Weights of a small GPT-style language model, trained from scratch on English Wikipedia: 14 layers.
MLP neurons of a small language model. Each row is named by its layer, matrix (up: input weights) and neuron, and shows model dimensions 96-191. Each number is 128 + 32 x the weight over its row's rms, rounded and kept within 0 to 255. Numbers have three digits each.
Before each neuron's rows, "fires in" lists the words (lower case) most often at its 100 highest values on Wikipedia text that the model never trained on. A number after a token or word is its count.

fires in: "on" 40, "one" 17, "only" 12, "council" 12
L3.up145:101168159068124084122140077157125138099116101144139130183091093103172142187122087219153144113148090047090094138098120108150161129164102122102129169120153062124129137117135215114077143074139057147083132117118120131144134104124173079105118146081174134101170116133137069152144157114148138171

fires in: "united" 43, "turkey" 6, "turkish" 5, "gold" 5
L2.up974:109157112075107139131110122109139135120143120129121095158093183107117134136096116214174148180171156119100107177212120083138126146217074077114124104135103126134136036100051085133112133132096150130139167149160177076090099161125078125080119110124102070173105087121105101188077127107129103148

fires in: "through" 23, "this" 17, "though" 9, "three" 8, "throughout" 6, "were" 5
L8.up989:179108122148134151117094101163146143155116112110122176111056115150152136114136131105144178166179187133149093105189101149116149113106155105093169127139127104142039092132153113196131109103121097084157091108119073147150074137104120152089148153118081114111135103057092146072129152187161043121

fires in: "of" 22, "that" 12, "in" 8, "to" 7, "on" 4
L3.up427:152168102099166175125125096109106184125116126170124202115121050147106157109157145154121167104133160154107114126143149117147108123067100188144144120189144137127158091090162088124102127161114073099087188134105125130133136080150166138101169109150192139142142161155145102074156142090096173114

fires in: "which" 31, "while" 27, "who" 12
L11.up826:067135143090124124107097111091165129084127117153081148144129189061130096160158128188154079110116119127135162115075138117102132184202180101124088114108118135122142180184115133132169188097093141091138128118122108132096199122100119127117120119184084064173104100115170147082103111151141082117

fires in: "the" 22, "new" 10, "their" 7, "of" 6, "former" 5, "two" 5
L8.up674:176119142091096173081114092148176156159142157131138109144158158132180101056156089110137166162120130142128149143110144141074128077103102174110105117084125147117129143123174083120082142133082128049118071070115149100186111102110123077158125131175128090098157121138125103088167135112149154175

fires in: "the" 65, "on" 13, "to" 6, "their" 4
L8.up369:136177136116129159151134111080089147127166136093066123119103128118114095131109150165154105092164165127168161104074100078150086156136101163132126122169135141184178110097154110137112164125123147089133159115073149160145138159120124117102100155089116108102150162102104112133117156152067121117

fires in: "an" 40, "announced" 8, "another" 6, "anion" 5, "anthology" 4
L6.up351:119166114123120083106117159080064106100092112077129125135204140109157136102155106183089092169165154210126079078122113140121157099094161119116151125091103115126147098148139144112132097103140132166166151112098131131116141107150112087076101136209119152165134127151137084207099108152127111155

fires in: "january" 28, "february" 12, "appointed" 10, "date" 7, "operated" 5
L2.up219:125128136195114085075143154083076027156105125070091127148135129206205162116123168155138145106119113156150100117141141164082157113143162161081081156137216135168133116153094112137122131134172150127121172092123185104142117115161153161134150148105104101160131068145090140126115167109137144153

fires in: "july" 19, "september" 17, "december" 16, "january" 9, "june" 8
L3.up775:071116148086111085144088179114127183119132144152097114158114151160101106151131135149127060081092135178159145115164125125122071106133167134119110186072133099133176113103099115141178143113179139134134186120109084092155115167172087103106086109076124109144157123162075175096093137137074175140

fires in: "also" 46, "october" 13, "species" 5, "michael" 4
L2.up707:171153132173145135159116116133149104084160121134118138150153183137165135141103136084150135121068175122088141096106123135077126106114098058113081087106028117202137070171051103126120125112138051201103136051199111132144145134145133158175153129104195116158119038167132136130117151162096113155

fires in: "on" 53, "february" 14, "one" 13, "only" 6, "january" 4
L8.up87:148128160070199150179085123154104171127148118148158079196132129129122105191114116173105112140082183120153109157023153099125131076113138155109103147125160129066157101142068192155138169105141136114125131184103165123131104123100126064173102139140171052118139142180136133156176079099149145165

fires in: "of" 33, "for" 23, "human" 4, "qualified" 4
L6.up724:090101170141168087162075120150096104106109167122101079162134092168055147121078110125119149128144110155098134116121174121106151145132102090138115085163156132078148131136173167171119112117090115093098113048126130162132080087178136090149109136172086220141102122104192132140138170121129164143

fires in: "born" 31, "children" 9, "young" 8, "old" 5
L4.up61:162146136115157134074159096130117105199125130120127173120147158145091136096145153150163139150108167129055106181109097106071103140139106117110109142154108080111158096078162113170080162101112186094107189177126114125111107172090160127179094170135120135142101097137072140148195187116143148055

fires in: "s" 18, "american" 16, "mainly" 9, "main" 6, "initially" 5, "new" 4
L4.up903:147139124133156092154043129129138129145141086161109106105110114147152095119144122135191141150107148156120133151157161090121171106131125074143131139074148114088138121140136132178108152079122124094099179036109131113180170155109126117140157178132092167166128132164170155157143120095139195132

fires in: "also" 29, "its" 14, "it" 11, "become" 6, "all" 5, "initially" 5
L6.up822:128130114169165145174145115090108099150171116130153140114196128124076101150116128090130102139074081070119122114137124138112104166152076115119169141122151188080135146108118085133141128149071159132142133075120128146176170145207091153170157149110090156033111117082102093140110117135172143108

fires in: "new" 22, "number" 16, "high" 14, "national" 8, "human" 5, "no" 5
L2.up890:181110065157110127142122071100140096180167092135145091110132128151144159128178092134131126205093159149169109121194155134166129111199122091126090120146108107096145106154116152154080041129123109126119165135056127155144122122094124155129171092121157112132138143147149138188060142129157145155

fires in: "after" 20, "to" 19, "each" 17, "under" 8, "following" 7, "during" 5
L4.up859:111094105131128128160073141117091092127140105148120151130101143087090142182124108097144086069087112129098172163092088099156135145166174167051085139101054095081129102093109145147163182079098087111140062104099133131154123189077128129091064183097144058122109154153105132125121166096114102103

fires in: "a" 41, "the" 13, "her" 8, "this" 5, "three" 4
L10.up308:126087141152136114141146098077103106126118168123179187102114135155144062114102141063154132143146092135096130108143154157101182112081148141135136118081126108116115069101177060172134126170082133141123139130148150128171153090109135145060089210100117137116107098146127151157126157131177101125

fires in: "to" 55, "out" 9
L4.up1019:142114130115150126176144106164116128124101047129130170117076100112130173138122150154164156147127123062112143121112139129082129199086134113148135152102119157121117157118152155189167153129110090196141116104125147159069113150148112153133136116133126108070141142158123090188133121122134176117

fires in: "of" 28, "to" 28, "in" 23, "for" 7, "on" 4
L4.up318:123119169100103115141149095067111121109130108141109128139135056128165163112086145140069186082087101204109120136126145194152120140152060102123144117230157095192128151163109160167151181153129129134163118121109101139134182117180090167141112143096109103184158153093178093125145159122105155100

fires in: "in" 25, "on" 12, "of" 7, "during" 6, "next" 5, "occurred" 4
L2.up363:146132149074077078082102040184088068124085105133176126178146101097113147196135080205126090130159134136136139165150068148154164167123121141144048152136118113108193119174114183159104143126077070095109150127121125108093153084147102114102131104117120039116102111114128152119085181132113097114

fires in: "will" 12, "could" 12, "would" 12, "are" 10, "were" 9, "to" 8
L4.up386:123134138158123158111154129172134093163124132127131140142163078081119173085176160115136161111142127082055141167133176126132072084133113093109141157134096146121125063106117119093142157040179155124163206129085145105106129158138150189157140133176074149099124117116109090130131087134095141172

fires in: "also" 38, "along" 7, "all" 7, "al" 5, "although" 4, "long" 4
L10.up394:140142148118169174203151118088149112165184178134105100113159128148122050102155095135134160137099132091164102117141115125153162107113122141067154093153119114130121180130143140176116079178119125089172098178116114182153133117122129118159138169109142092091108062119126171138118121180210142081

fires in: "from" 17, "by" 13, "three" 10, "about" 8, "each" 6, "there" 5
L6.up294:132123154062099097127163151145131127136089151110131178155044081134118207095115133123092086157161121135103161108073094069188090181145112114138092133185158152161107096133103107125137213148118120068149109131101107134155132138150123128084070148105100125126121075116108139106114143129186124120

fires in: "at" 41, "from" 15, "with" 10, "the" 6
L10.up145:129121177058136160090093143129098105141114077112143159135204181140152121156130153125141122097151114209146122180157193103162127173154104129174128196123105100081177153113079140168138134097119109080100180106115118140135140161108141096104143139119063094144180134095111120118147149179105148103

fires in: "not" 28, "have" 12, "located" 6, "a" 5, "had" 4, "also" 4
L4.up320:141131133096168156126113097128158153110106181123121096138108131175137162100131134138113156085120141147123091131130175153160111169123149099124131100138092154154156119090060094164151116096233063157133095084141189170131172108112131120125123119140095141126117097171115168137029117180117154176

fires in: "during" 19, "of" 17, "to" 13, "following" 8, "candidate" 8, "date" 4
L6.up1018:149075113138138131158110124121144166151159123110142109089113165100120143160102133112133079095165118190036113130131092137182163184116127148166115125072151072134177128131137106115061134215161109122131137065091100086119146144095109131121127114084197095128125101155141110123179153116119126123

fires in: "the" 15, "more" 12, "most" 10, "his" 6, "best" 5, "largest" 5
L6.up170:170103137115098167136091144132088150121188143105108107118086052141103069177112127131117110114176120115088131066158151170162112116162115157157137077163131104114127113142092112141131041077155091132130105140211090160134107071177136128157156137152062139075091118179098126092189091138108111180

fires in: "people" 26, "men" 9, "temple" 9, "public" 7
L2.up855:164121111121115165101104107140144145120118122107030087111118141145106164152147142119079052110140093153146120106087125114113059090098133174087125106058139118119163111109110090144154119101110149091131161158131147131162155075136107113114153186090183147161179125095080125126111123092110139084

fires in: "since" 24, "among" 9, "into" 8, "of" 7, "behind" 5, "all" 4
L2.up258:122081144087142131164172143182129117096159055145092106102123104139160130080136146118121125116071111149076147148135219077127136160148126159184134132067133141071133138091105142054154089152140060118145112183171078117194125113116113113137089121178156134106148125077114143074156114146111111081

fires in: "director" 18, "president" 14, "poet" 8, "officers" 7, "poetry" 5, "engineering" 5
L2.up1016:114130126150143107163119179117170074094114183078137118179124160177157176072141186094138135104140128144110110101118113105137140097159126188076088143132176197098116159138168131063151109115091139107113105095143110153131166187122137138197143169162126163105114119121093136141148134118099111048

fires in: "in" 26, "into" 14, "london" 11
L6.up687:124133145062091085101151111153078094159123112073145166179136155166093142121126137142050118102122158087074055147120119171183118077147096113109134160089113142142129128152108164153135151102126086108151061118155129124142130150193184122123107110121170084107119172140129074118165127140049089122

fires in: "you" 13, "young" 13, "youth" 9, "yakima" 6, "take" 6, "taking" 6
L2.up549:153075122176159151097137142080051100064140145148106125105122092134114114106163080149165117131109193108120079185158113145149176065071076164115135158138062132163083112125058157147149117091117174173132115117148132185209117101150117143128094082094166152118107078118084126120157115171169113148

fires in: "of" 71
L10.up552:213146152132158198145100100150182122142164096123136104173105105130168074141104117164153130131085092147116071085191123098137062130137081170067100107092131055114111101090102127180160137082133132120131094097096149120127105153103066128125132159184122128132087137120160085095165095093146146154

fires in: "number" 14, "are" 13, "to" 8, "average" 7, "were" 5, "numerous" 4
L4.up922:121156106155147110116123108158086124102157099118142103105164133172143164102123113154127164076088117113144167177079146101140126157098105146132112171156157075145175124178152130142150125109134100173164158096082066147157133089157156208085141151080162103154132129151167100099083133109080083160

fires in: "family" 14, "later" 14, "her" 12, "southern" 7, "to" 7, "life" 6
L6.up744:159153185108131148160116084094079144094131136111097166169166102124137151119134110131142158160129093153154108118141161120185140162164124120082118095143110139110085098182135066093132146160151111153108158136150114137123121083146094174113151151122069107151139115101087136175059161093113121154

fires in: "the" 17, "returned" 10, "design" 7, "under" 6, "bank" 6, "return" 5
L6.up873:094140118146096135198185105104100154144110093114141113100112128110118105192096175143201185130187140137087115148141200105137168178054129157133114107127176189070150135091128180086082132143178155113107110117175090072125144141091149089082116078152134133115176156116144149190158093185129100163

fires in: "on" 71, "one" 15, "only" 10
L2.up45:174119128079114142134167131062145115142096097108090137134107120088103132111148112182154134130150115098089120132136138097148165108124046073135089093155086093106149120167127117122150128107152071118104160044185150100123102117144126122135116159163127131197101173148182086140164192170151136188

fires in: "with" 84, "within" 6
L2.up1019:120126097089146117096128087136138142147147144127155159138180150140110186160141156132102139103128154163146185130088071100099102184148147124155127152183144143125125149097080113143140081091111100151067098115076100118118129111162116169117151073094130082107167098061114110166153119134095123128

fires in: "this" 19, "a" 16, "to" 14, "any" 8, "three" 5
L8.up387:147149131151141087164109100177102155073121141099084139138134094137127163096117145157142166146140126107151132136119124087097101148137177137173122093138144145168106087066169137167109158114091154119117098175082076149171103131072111186089099201110136107131126103166120156162110170171133133111

fires in: "all" 24, "of" 17, "these" 13, "also" 13, "further" 7, "allowed" 5
L3.up491:133204152096079133168143133165099100164110087088138104172044170091127100150203145133073128132110111096121114097159167167104147145132164197129151089136078109101084093085113112106188110156157119172153080167135108184073128158083158100144109116118138163087179140040102100100110094149128096123

fires in: "also" 27, "october" 21, "september" 11, "december" 5, "november" 4
L3.up52:124174149154171099117111104118146079144148085143147105152108188151144104098163226118127119083146095165105146047109114113106104124115118087139017097122115118132114135153132168116108081130112107195178110149089153139149125191179139117139089091067157104138181104128135108106130192107148122111

fires in: "after" 28, "to" 19, "announced" 7, "against" 7, "completed" 4, "within" 4
L6.up356:093124127140120125168141118143127141167119114099107136125140131141196158119179073162137182107111102126127123201097183149140175114101090157107151116110125092116137104130160128115067190043084147123116161155176147123147045207111138120096111121094071160102155127140123100164131183158101093102

fires in: "most" 16, "not" 15, "be" 13, "more" 7, "mainly" 4, "to" 4
L6.up963:117115117089171169192107133187158118117119160146164155131098059111117106217084179111122133142081142127128077127087083151127083088089114113152157195137145130175129168160183135158175056083177126102105084138116126142109088085170103081127098112143082128115109137159144177127087152099117099175

fires in: "also" 66, "while" 8, "available" 6
L3.up257:124098116152146145134159140148115050069166114071124125140116117130098126124099113143068198118138079087071145116121144143125083127116122060143179179157153101171139121136134181135144112136081111137148059151134185135094084110131159084125188161166186047092096088106098155134144126162087124105

fires in: "with" 30, "to" 17, "after" 9, "background" 6, "upon" 4
L4.up67:144136158071093082089095131089079122118142091105131105151109162098182156229189099096085142103142047134121157165101134198154136106154134115174184139176103139110154113095100114157092165138130141116108078163091158089111128139122126125101129137061114180177147080172077071135104155097160119133

fires in: "with" 26, "where" 16, "which" 16, "while" 13, "that" 7, "of" 6
L10.up114:162131123080130111095166096199182134134140089117180138155190164113152114127111215103186170134123146106089157122122165113097111178125087115127131122131128146144205153119116098076106152109087085155168127155133125183093105119151114112130130135142169116091114116075160114128161157107097151166

fires in: "of" 77, "office" 6, "off" 5
L8.up557:166133133086161121175145101201094117108135111082125147147074122154112118096120167106150097125124199157077188118107111136186094157189097163094075106098110088129113124155149163123162192119112057143161146115088170176179132195133094099123076137162105084143116141114165143091111139089140090119

fires in: "on" 47, "one" 16, "only" 6, "between" 5
L11.up573:155130149143101168076127155103157161106215124108137131165129124111095086119154088133052118077202169139127111124088137143139177132092107128209118161156044114068171162197122109159128108093104101066161168196158105137150124112082094162153110135109087104162154114081099085124140160114166118102

fires in: "such" 26, "same" 19, "many" 11, "summer" 8, "much" 7, "that" 5
L2.up443:138151148126089085175130094104124166126094103115126172138134064178117172126076186104179134118103061180141127136077114048098151166055144113168100121105114085115166181090163143080139114119170121100112126150156133162158220082101125091090116187139140122145081115116076174143113065105144198185

fires in: "early" 23, "of" 10, "following" 9, "different" 6, "to" 5
L3.up871:096116139187118107208168120100099182168096082124117134129123178098153153171097113089132080128129093147118102096147150095137155101064083190134122145087088170143167063133105148095132121175061074163152170100124145133123115137087141117113155128152114104082126129156074128088193162085159141172

fires in: "have" 50, "between" 24, "having" 8
L2.up908:150138173120067143129138147104153120110132136137151100158118124153137124116096147102070071117166190131077156212200144162108156105152117090181119123139125112117136145138151099104107142089143080023118166087134138127147190129100143158151086095121081083178142087148167131095116171160159110121

fires in: "september" 16, "january" 15, "december" 15, "july" 14, "october" 13, "march" 11
L2.up478:064188156196135112158129119133070132139178170114098083132085135155092121141113177118123081137141217148142066110093144110125175128104176148115139093134134123107176199137082143101136110087190083161188110131139181147172165142136120178132080136108094056181164057112051164136109105148123132184

fires in: "also" 64, "himself" 9, "itself" 4
L3.up915:117149135108160151124136152190083100152111107125116073145110116165115119054200146109167099109173131147087181140127101155157098148099077120113153090041112148201105135130138126099122112155106136135119072127081129137099104121101171139188147150249097160119130135179114180094107077154155144090

fires in: "in" 67, "beginning" 4, "inch" 4
L3.up1018:113123176074144066144187130123091075107112124146159077133086187112157127147108121140121112132189132183065050090155093091170111088113109128112092172093174133115102149137151109132167166096113157141128117097153113149093127133135110172080121102121115059084106166097079109184125169091145143122

fires in: "began" 26, "beginning" 8, "begins" 6, "throughout" 5, "reaction" 4, "winner" 4
L3.up454:110116191100110156094170079131105135073104118079097032149171213122130127170056122173111053112135093185117077092096149074107133130163124191167128155130181132111172096153152148152119136083144092131144136053113104094118103170175161153137134105117133101091106159136105119102199115089104133161

fires in: "to" 22, "of" 15, "took" 7, "joined" 5, "remained" 4
L8.up156:147101127102120105072131105078125161139119125047126130070116099139115101159108089111114204121109097115155116138138178112132200152158033154219170163107145154131121152153148177167172164104125117096128129104195121108140167153096111158154103168140088145089159099130126142107120153132116159109

fires in: "to" 39, "town" 10, "not" 6, "took" 5
L4.up509:133149163179219158157140103129112127089112153183132131152124127086096165094123174090151105224119116177127115102105135106108139092123139137113108105113095116079152153216116162139156133127151054155042121142110078210068169170166089173114161087180120123025138078120151132138117152098116122171

fires in: "on" 36, "at" 29, "only" 4
L6.up699:104128150102128113192130142086124111189100166091143144126112105082091124123129068182129115124157158138129106093103200131100131128179163109163115115166104126082147118094113169119180133190148059114095181110157145119134153098164123073169081122077068140157134167122166131195123145136089173120

fires in: "the" 21, "a" 12, "appointed" 6, "award" 5, "as" 5, "awards" 4
L10.up792:110094105104132144119115156122142149111121101147086125156130162129114131144095097111090116152154165178142091108135108174088169170111146092090138134142040189147115107166160138129173084170113158155053103192130069151127174077151151129151124058192082097102113090143109131150100086110130108104

fires in: "on" 33, "after" 18, "in" 6, "frequently" 4
L8.up468:115122128086161121112074097099155107129073092123139101100161153088100106217184092134115107102120146170152126090102156126117151083144093087137137131177116104111090134103130129148142109123133124103098125135175178090113167155174101107048085157131145071176136133116153064078109174114198141206

fires in: "the" 25, "of" 20, "a" 15, "about" 4
L8.up274:122105164141116146147165109198152092134131126109139094062119135164138160122091151060147101104118079129164179087114136130105113102108097117131072114102107114131115126147129153135064116146105184112168139059120137176169148195103079122129059118168116129099147173183129121149131099153167147147

fires in: "them" 16, "has" 15, "him" 14, "games" 10, "himself" 9, "having" 5
L3.up26:122137139118141162180113108074061126118129155093137193105138158088148127184112059139084114162162124179118126157077136113133105125088131100163155162132101184147152144075088098129105145095177131162099150150196172158177072092140145115089130104136074108134127164079126103116130096161147147090

fires in: "the" 47, "its" 10, "they" 8, "own" 6, "there" 5
L6.up777:121206127122134118115169114175119114086198126101119157115162133068084105131114122106188173112176079202074087138086153146124157096100122154160121122100118126124147182114133127068041073138114131164108093091167123099172134120119125116086094153095138123115110132092122164124137137135138138149

fires in: "which" 14, "who" 10, "while" 9, "apps" 7, "network" 6, "championship" 6
L4.up109:108158134133131148086132103084123132138094137110092132111111096119166138132165196189182129133141077163174119121102128120139123155089163193140112109147194119125125122162141132188070166119176078158170152140102031166136127184139166141182102099130105113100097100125136134041099103144115087185

fires in: "during" 38, "after" 18, "along" 9, "following" 5, "later" 5, "long" 4
L2.up438:121108074137154066143193121137119183066183062113131129122150122123107145160196103119066100091106088109179167109064123180131101132205130086104099155108092132079099126127140153097183172107136113060139125102117169159129118207127151116089155181138100131182166145124090117129162129129061173070

fires in: "with" 48, "by" 12
L10.up943:130196116086146124087134075149121185082180126136176119102166160161140132099158157093094146107135189094148126108101170114117149096113108107116126133163117137143109147106091119100103147129147133095057153181185120154094153112127139148117113110082100113071166154163160122146181103104129147157

fires in: "county" 13, "country" 13, "could" 12, "council" 11, "mount" 8, "co" 4
L2.up961:152097172149152141124094103182130059089130101132096147140147103088116106113150139129108123168164080111172105161139135186144150087090082140099136105128061118099173139085137119160120114111106109105149137127119137118118205098132102129082145105120140141112079111146160103084104086086087151174

fires in: "of" 14, "after" 14, "final" 11, "on" 7, "festival" 6, "well" 6
L6.up746:119076086143151121125103100143154131148150108071134119133131164105132087162131178180109129102130183158094117087139095122083121104162092146092076096127184097098129096092151165129122107087131102081118135103065154160147069102076111123109136148154113109186132171116129139124091091103146124179

fires in: "also" 78, "michael" 5, "chicago" 5, "ohio" 4
L3.up861:111181180132125095176100097144143105123114096200113140138138139111170116114113147132127092138093169152163120121175152072155120087109154111118063160135108163121141095171117111141141136086094098138143160129109075160120131132187191129168177133136183087139149139155089134167146103185132129132

fires in: "the" 15, "a" 12, "born" 9, "german" 6, "philippines" 4, "appointed" 4
L10.up708:093094110129121178094132164086142155127086091173100130133141114173132103179065108156126149120076091097094152137084092181112157090130087155133121178185117138151116100182174080125107052142119105134138142146107139114091111174124159125129134125159131067103162156154176148135109078153136049172

fires in: "has" 29, "also" 24, "while" 12, "administration" 7, "citizens" 4, "citizenship" 4
L2.up389:128094134098168138112125173126098123108150156102080145145098086111126119150095130127056195068109120121136104150100213111132132074133105119153111106131163171120137153186093170098154178149108139175152140142154141123162063109183145232130166143113083150084157119081096125114176078122115129136

fires in: "also" 20, "through" 13, "mount" 7, "group" 7, "throughout" 4
L6.up562:115125154113125101157137087144111121134137085124097168087160111107123121109172133183117120166148124103142072155185159172084105138124066157080184145131140112155106178147102120157165118135098156153119098149058123108118182128069155069131165156110112059112111145145116167121108035111100160103

fires in: "to" 21, "at" 10, "in" 9, "first" 6, "later" 5
L6.up503:105150127129146142200094040098125167137136113156129077132096128109129110107128096104122087148166126139090155143158185132168117204125087130058069095106107170102154113169137127136173104118108105139128147077116107187122210146134139157104143157205093102117144130117121183087118099104140118097

fires in: "on" 38, "one" 13, "only" 9, "slovenia" 7, "england" 6
L11.up133:151191145162126063100124122088154097142121145126093164150159131081132136079101075155126061083120184113122073116092203104184166118109140138183154097093082112157148150130190133107137111133140107084087103170159106115158140120174129110133071182056148105122176115121176115181183118107139126084

fires in: "between" 25, "would" 22, "to" 9, "hospital" 8
L4.up404:204128085143153134108097124119142098197107182094124164143121197113120153109137160141088150093115170126081225148104130141138203132137110099111091173145126133186121062116056117169141120099099110114121134123153108134124090112143102149176181087200170169111075097071111124110112123172105158139

fires in: "the" 26, "other" 20, "they" 6, "000" 5
L8.up501:188138133139108137081146125147084124136131114086154128157107123164058069138107152136151163147167084099171079125140116118119183156111122153093090063132112094121074183133215143105036113147104125068145090102129120142181142085112130112134143160120164187111130129130095126143179100140172125113

fires in: "this" 45, "the" 39, "they" 7
L6.up931:113140158130132115124139116143115115114100093088112206131147139142167144127133115157218145156146176136150106108087145069142106162084056143130101092130151164128100129184170133112096101130175138080175152125150147171151080123124100108144121164083147170160083140157083152141181143139197155108

fires in: "also" 54, "council" 8, "health" 5, "michael" 4
L4.up747:129158123085131096104123102115143141098123154172118182139147189148102090141111113130080094086123188174126115146136164078161139052180105134131099126139152158084104160193127113191088095102164100117122109090108118170154143150116187112103118110149093134149128062128084107115134107141107103113

fires in: "to" 55, "from" 15, "in" 5
L8.up776:127194185142088176150139130146147134133146077121154083042188078139139196090167073106160118093125175117081150142080156096132130141108110182154116141119128099136160143160178109172167118133169147129052097118164135164077161139149125184111143102102103121100147088104152149092114164119140131114

fires in: "september" 27, "july" 21, "november" 14, "october" 12, "slovenia" 5
L2.up735:150110142176132158097105169104106104167111179154149094133110165165146174189132115096180123135074150150150111167073130090116103068080182062108125174102133175127176112099091156128142127124144090198127140119151173139076116156094093130140086116151109133149129108164112143185114160138099204139

fires in: "an" 51, "any" 7, "another" 4, "announced" 4
L2.up913:135151133214090101172159106116103135107166157121122081155130199120067099086138088148162114165131117152149099103143091085186117143123160136172173124153112063132200125064104078109099152136140117170136063075091155102071145115110118047114137143157133148117120107156109072180036189173090152134

fires in: "s" 16, "his" 15, "2009" 8, "2000" 7, "2004" 6
L8.up215:174131118134221058180178105169121120101104143059069129149142124101101161149134089134116114160083121151114138145220121121102142072101137141141113179102131113155155110107175111138076116153125156144142135108102118136189148101108166140140068112094060140142098128097152111092110160162154178096

fires in: "on" 40, "al" 7, "public" 7, "all" 6, "also" 5, "only" 5
L4.up612:132145183081172083183166078141147132101112107117105145105142177128166133132096120199093145139101102086123142176117137107151167120120068098133133111095108161124204140203135154145110087045128178119092155136138133146129142105131152098129110185094073129135184152101246125141115140127116115109

fires in: "in" 44, "including" 8, "of" 5
L3.up348:089203133085155091173161148134126103115082117109163100085116187185170153162137177111132131107125128140124041168139119068166137085129102132098074189120173134176179151124137146087138167128064072125116127136132165133103162101177142123148105134123053043139061122139084063181093143133094180131

fires in: "located" 16, "life" 13, "but" 10, "between" 7, "local" 4, "found" 4
L8.up294:162115158107094151170114065137160086110134145080096149124112190109097132107111138083140180132123116168093123058157100132109131100113140116050159111135108111117049132098135109090119068132139150142149153130156123115124090160156141117133107084148129156166143138130103108089115134136132219140

fires in: "between" 18, "about" 11, "around" 9, "8" 9, "9" 5
L3.up528:072141144086162196133158130164115049123099147101149098125099146176148144101084127086130132093135123124061179188175086122091145144142119113161132132121145154104182132124112172121149114179096122098104090101154150089133125106129088133132118181137118080141124071082113178089180114111159117122

fires in: "in" 16, "at" 15, "other" 8, "a" 7, "of" 5, "professor" 5
L8.up106:178136085094146154145138117192150131178152093158140097135140198147139136151164125137106150079104160156119096099119136136139092119158145143149148192142129097086173083123151094103239113108111116147123148094093156139124198186087124176129125164131124136148129126117165169116169121141145099133

fires in: "at" 57, "with" 5, "attended" 4
L10.up912:081127096120103148123135136172170169170155122107097182191186195103052128187111102144079184131159130096104125090047102157140108165141104153140087176161121101101130065162088193140140067120121066136126100174101163124082098171136139144154118133177093120119147121150126118134116163129109143164

fires in: "also" 77, "atlantic" 4
L4.up904:190101140118153130123165182102094127080099151097105072161139164174122134216108184124105111112148082141076117162065163068102146162117147167140142110115111104114108119147083140087087214145130124115140164094098145128118134134128193101138083117146123183111096103088071120114196127141162119121

fires in: "known" 38, "young" 13, "journal" 4
L3.up188:179092076149148147119159118147050096127137136120149141152116127150183147126105115186181112102109138143174109173115175110094203056123149098132125154108090167117180188149113138146094174123121161116112064207155126135135132088082198094132079141105114116181109093090100086067154147076163157081

fires in: "on" 55, "one" 10, "according" 7, "only" 4, "along" 4, "opened" 4
L2.up146:155145163143112058110128064100175124148168114086133094148157139119139175131206160221093090143128089102167115109042167090113161133124096136153069084108202088101154141119060147110155100069160132116116126140169166151166127104088105099110121131134121113158103154111144137158137120119118168133

fires in: "have" 50, "having" 8
L3.up183:100222083082085120126131101097149145122125153096154128110172150133177164170152107145109104091103171114091197144120152146151112167200079152140139147139065161147092126105118115086142140104203075071122099141137178109115104139112134084099117127155103178191106088105110118126129119146115121096

fires in: "people" 23, "wife" 14, "women" 12, "children" 10, "men" 8, "father" 8
L2.up124:107173162094101149086093163078114121153102133126124144107159097156144126075141165140113080155184092128111119184118087116125083118129119153055088171112118187165132157153145142062146121137134131043140169142061189168137175117128183110164152202145113155169149032175040135142113115154112092125

fires in: "high" 17, "s" 13, "number" 10, "new" 8, "major" 6
L3.up608:125097069145098130178110095123100122101169108144146107118133114113121105127143158199150145189154159172100169171123160089132109133104144112091150162155162084115104148168139173155106115110148100070118123103084091146143125156104119157112175148100083138094135165154179145113175125108162143161

fires in: "northern" 18, "into" 18, "eastern" 12, "central" 10, "netherlands" 9, "southern" 8
L3.up111:060152149100141140088144135150028080109150150134080147175152108192059107068108121170145159118134115151090129152147039158148142152154120114183092142106158153085138115139175130171074144096158108062156129103169134130117042174131101107036076141161115133158167161183118122065182141131168098115